Weights of a small transformer language model: width 224, 4 heads of 64.
MLP neurons of a small language model. Each row is named by its layer, matrix (up: input weights) and neuron, and shows model dimensions 96-223. Each number is 500 + 50 x the weight over its row's rms, rounded and kept within 0 to 999. Numbers have three digits each.
After each neuron's rows, "fires on" lists the tokens most often at its 100 highest values on Wikipedia text that the model never trained on.

L2.up332:520441471440465480488479485544474452614521577436485436563466502540566486430531546491455478526486394529536557505454454505497545521541454504543449565538432452458537512499446578453588467533506463480537571491584525457518440512447381438493468580453475486490503459496375577512488523517497662439499446484479558482551454570428545564482378494460532572445502514552539450450488498537481463518403
fires on: "US ", "ri ", "| ", "Indian ", "a ", "States "

L12.up589:513560589455506419514512527459572419505457580532455518463522437451575496439479599339500563511448545522500479458534512498584605548482556523476504461601456472500541544482462523490490463569497569422393526494536443576502461442613640416454493533453452447507415413474529545487465483461445528480486440448464575522507463423595433524577447460536491564421526436454518461519466520524520429500539
fires on: "es", "per", "us", "Per", "res", "pres"

L11.up565:474472456427513324474498450498500502548555557502498461509402515545518520406485546511443482445559482389455488491493562419519570465462500526537425551444443430475342477386490533395577482438527502531606488480553496592501443476499518588507477466530544447449553503557480552513450360522512567564603533472463485526482387587473523625532459539517544405574534480550556474579484470490542490478498
fires on: "f", "v", "- ", "n", "d"

L12.up517:522564476413481495421386536530443432506543628489518465493458542489519594557520610456491482388466582490456561516469486448552503550474543521475539507519498547423514617548436368495485464518534449485626468435475498517440453509550550504525573568535498448424481481482417476539536524552536494439436432581490526504438545475446481509481454524446517437524517571581503440476546495588533473526620
fires on: "'", "dis", "/ "

L12.up647:471539458482453533555427556459527491524577445515425421458555515490471449504417458378427613465548524495495621508549441534533462461525545534528494464501507548411517517451366552489494446527492521534512537570491528517471512485514431509505602466465484408487498453505546529568623468456593589438414505501431515538551432458485442559478546516537503483590524548514419495538443495513399520438473
fires on: "H", "re", "A", "In"

L8.up439:622529504520450446636428604605505516467554471499539536617464530510472540507608544486442423521515432493514519533486423530412493517448494542603451465460562510394511453611476477508516549518420437462425457438562461531534533502412521506506460409568462518441470490587440524557481435514549534567533532586453461510514474508471420474521502506500480494508469515433507528376478487522489425525465
fires on: ", ", "bo", "not"

L10.up780:523411483447508461485466462503467402458519546458527493607513486481512536522440512522449538486459498458431513543517444528534509499496577555505554579498463468547492497374435349447533383562566529455540458547399492528467526513523574520515502492538491501443468481519476480511575425525575552474537387512524539441469448507586556531464441481553536585513480424476578444489453565482490408485561
fires on: "an ", "\n\n", "==", ": ", "es"

L12.up274:494492496570470486527526442553558518515499461446532414580510601458440493487681551511417444465529472454441526558536527486562485581553463514507428474550474419432532602469466526544503540463450519538597491484473480473541498488536541543479476554457529451499512548537445514556496305532467493445429549477478468506505402523470512614478470461459423467555543491522514429516466475467534432494483
fires on: "gen", "en", "ti", "di", "Gen"

L4.up115:546513474489529475488558463548465445560389620523519500547475481563489503517539502542498455459463443475539515463497567469480548520536564566499554519454410458504531426471399480523600552446525607427499544487576535460543478473507482579547544494543578489461467452489494552539518467437553537383400437435476566507457479511410484500463513614426506509471632412591505491376522513477533456418524
fires on: "| ", ", ", "(", "\n  "

L4.up712:495589536478518464469509528503515451464496562528547459530499488426582486432477623493428437546529566486416533478544563515536492574482442570543401595532479424489564529579540598365502409497484631476594452505476481529498453495462535457550520519462512393569442502443507534483578491442489541560517494472484475560535455453550480539590455438481510503379526365516455448489413489452461553503404
fires on: "res", "pres", "hold ", "|---|---|---|---|---|---|", "as "

L6.up207:674551480513474469425470525507499466492496541532480462561543416562404497437530437452517463505564398427507493537514428485489521534468489552530501546520489543458498395469479555565576517544357520569439523465538507611506543557450515489571470493568432480528478455489440493535474482519541566586501444518438431521535563497536521520577576534422467540412490461554490525488466565545480503446485
fires on: "/ ", ", ", "– ", "- "

L2.up698:524489515387452512439471487502501529459511482555515520522479459477480402533533433445411497380600376518459562562446529466410508498475510503491401483503490473395437518543429499587505576508469512520476510450476508585589430448527469540420519476499561497437498457455565426563573491519522482535451461485400526458506446500524377632565496552434462582583572592535570478473503471460519440455510
fires on: "In", "n", "con", "N", "Cl"

L6.up851:481444547465491425604533522547502474464362569549496528415431517415552561524634580453463554499571544475436504546512518471598494484481530495510463545467501551538595567443505382504569495505515522522479493570524448447481399478477544438596393589455551471483552527504522418609499501475462503436446537464479428468538602578477487532504540450445487514508475443469555447467548514538460529425543
fires on: ", ", "th ", "age "

L4.up678:458492488454479576552536517529524444538449455509519478525397468542502633507522496515468458426542477532536526487503540480410542514442420424443496493414534422526573484589582498567551472475469579537504464516528479538524452434478588474509528583455506528533520460457442555425476441420523441503434430483435610501519483556478352554511538537445522559534448511592600457511482475486500442459455
fires on: "(", ") ", "- ", "=", "born ", ", "

L4.up464:523541458466545505463465476520429525488559540467543389596489573559519490521479505488454496427469409498502583507548580504452528559562521561509494585484491378422518529497465509473543489529506590575497544525498497442574392514493513578553529513556513537457470502429494482560482494483526505396543369513396533413559510423453506583493446610484457452517457517499459445537515487576512482435430
fires on: "\n"

L4.up588:521458563524511546517485512531450497493471443461469494566513474501535543524517563517502437453485510496504555452547535390505478510545427506436508616456439522502503465535556557505579493558572449525449390507452517550462528527456485450516574558546549490460428451492561541411506563479510564440418486540465533516462526417529495519464499517460497456561523411589505503533570564590524529503472
fires on: " ", "| ", ") ", "Sal", "W ", "Ar"

L2.up811:560532494486495479446459523592519422539487534445473403496473496568468564442511487493482456488601521416554499526486526443498582601478508480553457505517402435482653479510471536521606523437487446504494505502590522513475512470524428518524571502529494465478463431530394534473536483520525555432465475512520574517489484515468507522477582513509471537506603431584451456482422489468420417541469
fires on: "==", "between ", "== ", "| ", "both ", "most "

L4.up167:567519465517507477460420516551508449491443513495475510625466456620437529367476523502495436474391456453452499595466438528519604546484511518501433632481474545560481392458393535527587543532476518579521539489523500503420479466453586524516559460501455539465485451510429504448557439538501536529514405441470555495436479513445481467413497596549504543447526432511612500509474487532437440417566
fires on: ".", "=="

L4.up378:505506484473461428527466557515480436585475495484494532487491511546536546464583558432479548472457560441586496479570505478505528605484460486446524474496526507442505547584531446469511397620483510444478574520535487549522483437509594467530445612496512497445448436591475530522555463564473521566487455504553588547548578479461511515503562498433537504457457572427473471409489539459498528543535
fires on: "per", "Per", "Ex", "Final "

L4.up364:548492465531509520465547499522525421493440519382528444484423549496511449598459465493458491457539459521470519390483542479486553531471528457411434455479585512485581501471500566561506483497496607502417497513514404503509444466495503484581484518496488404591483435493482585464495489523526521512519508521378595534598522617497455515537353529386545472455456472635548488487493525421490514472529
fires on: "is ", "born ", "in ", "ö", "("

L2.up146:597578504519447528511436512531534565524495483565450428454493531524542538474512537408426582435543437471486507515533575460562437484489525478438454560429480474513449481464439422508496614499495529540537561464455509434577441480508523407424509505531528481541435486541564534445485437527511470571501509526392457439442562513460457520625456473496578502519495550570475466461549525433514493492490
fires on: "o ", "oo", "ook", "do ", "bo"

L2.up194:527479471479504548582566482518525490448494476466489493626483489486520501510441534457502489442551567470642529509564458435602556512474549541459545515523498464497521535524389473544506386578517423511536410501469437558532495501464570427474532596517480455466456479523400490453513548583536474554505478574469508490484426460487477534496536536551445527501510479464535436501375465502394422463450
fires on: "\n\n", "band", "was ", "the ", "set", "=="

L4.up504:511548535556526505446488487516485479591564535525449401440482430584449530509561534504510548486558396432534515524483417557528593466458531551453454528527428491523430435515359499446526571451466500483474505456585456471478520443495561529478583522565510546505478450488382549505397425435521508492453462451473576517490471468467514477488477571430556491461534437647574468488514506482489446468452
fires on: ":", ", ", "; ", "– ", "("

L11.up387:508528582528521569483505497509495436508480486461485466510558439471589468490538667454511536564416479531475563504510423502556506598442515529473435448461460540505519564551462497433501545509549521492507551529402452436591473429507617440553503549486427419460424518521413540483535465677566507540435575413518501414496475562534499577492468515485515509457510398473469501426521539561534409405542
fires on: "per", "ex", "Rec", "pres", "cont", "rec"

L4.up858:554498423374429467497559514504519507479454465383530416526513423480508512426560587419397551466562519491511543461606433445562524519513466474524525528636560485430524439477496341500502469570475533531597471564470507454522498464530537445467405561447532435486501482509491501558488474516552487565640414501524405493442499493554485604469511501494523487527492568421553474522466487394500513484486
fires on: "ain", "en", "is", "iz", "x", "ur"

L2.up287:563589443400502499476487514493494485519493551487395445603479521542561508441646588529441498461506448458516485470536487430566543501513437487445442544606457420471619447467423463476487546612474536486525559490508468442584440497519588471513472578517599495520492434498434616518533365497565585479498494482434549539551553479472402616530500588508447475538448451547593535552506556535475456499506
fires on: "y ", "\n", "| ", "ple "

L4.up68:544477533528474517479476451526453355571489548500484457468472488527481445486505512483576566500536500515532556553550549479500490493585548534472556465511508522416484443359403461543508542468546543562428588432494404534501544399492505503505426487441509490458458399566538518514563482485476547463546536367519582438496505453521541553463469574511475521508527471471490392510471525512414513416566
fires on: "of ", "(", "in ", "with ", "for ", "by "

L11.up133:486596517403489562514480496500527436534504451511512533516503540555487470454557407415491559435417390436482574542503489474505461475423507507421458491555421486454569553456462453386508499514577555506510449541493548429502421398501558509531560607453608479576522494482526495583530399572477501388488445480551536453550503405456456456490417626437620501556530430544525482489491486578486455401548
fires on: "ch", "st", "p", "im"

L4.up566:626511477514497474455506447544436511537497472482470407463467493534589504448521563584550602489537439533573529552540558521476496505542481509377549533499527452503445500499479473564537450520482557466473543460491490472510454464477553516538574487467450504405493394483432532535486521546455557464476406469459557517584422454534546511432515583363446473354509501542486473507537559550416483489483
fires on: "for ", "ity ", "an "

L12.up699:532473588476450451521442498493484507509497449543440485548469580498434501476455497480477488457459460454433490426517464466552415516438463434556488502479512475492502578384539470379541452500554486483450433524442495419566495451551633477503477546486612502510517439500532497573576395442582476482457560437449451513497431538526469594435487560501530483564463524522538575557512569562534403468533
fires on: "| ", "p", "196", "He", "ter", "ch"

L2.up834:475539441523497497384432549531529482548514570457457462403445499519496504540475469509480454468499462431514530560534482538534517594476516492423467509540503479518439493516507428529553579453465534440555592491567533531412408494509448519522494502525496538412491519496465526569481357565533542411425489420405496455513496478445470504564495535434458514485395407567619494510436485403455537458470
fires on: ".", "J", "William ", "John "

L11.up533:576569541472582563477475439587541457525527531533490528580348449560448471493516499519503450501532505478482486508448442499532498536479473550470541541506508465466572511462445546602621501504475560506491490555570505507563477483400507528520504537530504469460432398555435561601546458413604572469405381531432489531465447611496416463368533541463449533513488527548468481524410558465495392489484
fires on: "=", "in ", "| ", "\"", "(", ", "

L2.up467:577494499507460499514437544567510461510437456482456486554432454537540589429503542478476458512492474534536488521424494444494508571470488465474480483546481426516475425481485603516660487526476576483479506527557459601483415482458535441526514515539544477478473443511372580496513508535512507498559541527371565543548524535418531563528558624524533496417550449623572558448460566457458505435405
fires on: "=", "== ", "=="

L2.up650:493610562495525532517491511572529441434467514466480421447476498522532577474500528474550436473527504407476492550489411392504604568469557520555503577440463454541506513422469503457624503484550564511563568567540427595483490473469437522567441474530511522422490428543386504457539530540490599543517521387445551487468500496477509562495453497570542580508546539582485487567446551473446423437462
fires on: "==", "\"", "===="

L6.up673:478564531495489399622417490520531534459497607462504398449442491438523537457462578535488558485510468444498529555564557537532493496538546569501466578515510525539533531443454399509560451484529488532453484486486533524468406381482547408517489531444533540504484410485487469620590465509486466503429490430544550481578458411488460578539498535459519535385459312436496476432486496525460538371554
fires on: "D", "an ", "th ", "number ", "est ", ":"

L4.up740:505501504431469503531604564521501495586489484433532435532446461545507476420498494481482469489635514523594503550528547432587585589447517520568449589551483413506501501432547527412554479550447448444554542604529455445471519514444448415539513500500479452522463491474408576448479404487503549581431462532494577504445439525522445512592452517508520532519472515445523472470511483557405458531515
fires on: "the ", "s ", "a ", "two ", "| ", "their "

L12.up187:414452557466372424477531522433483470544480523486431552465504483524501426494510436499516583507543492502467694558575493533555436523489479495435468509506535534470533577505383509480480485529402426568501535557579535499521489391517584497457535502486577528433508527487520503573537529470562506494492477491453554396471454584457504572584506571494490438598400552545573465495462497409459511436476
fires on: "con", "em", "In", "in", "re", "suf"

L9.up760:479493443435573486470438509561529535541589553476521472440532531485567543413468503413344511452515356448523574392490476446493604466532526490471487537569488490470529516492420502507555438542484496554598548505515558563540502460479457489490536643597562443480370491491564534536490534548450512442546421541445484468496573436457489500554481509487515407591517514497549462441455500576490571490505
fires on: "\n", "'", "app", "i", "ing "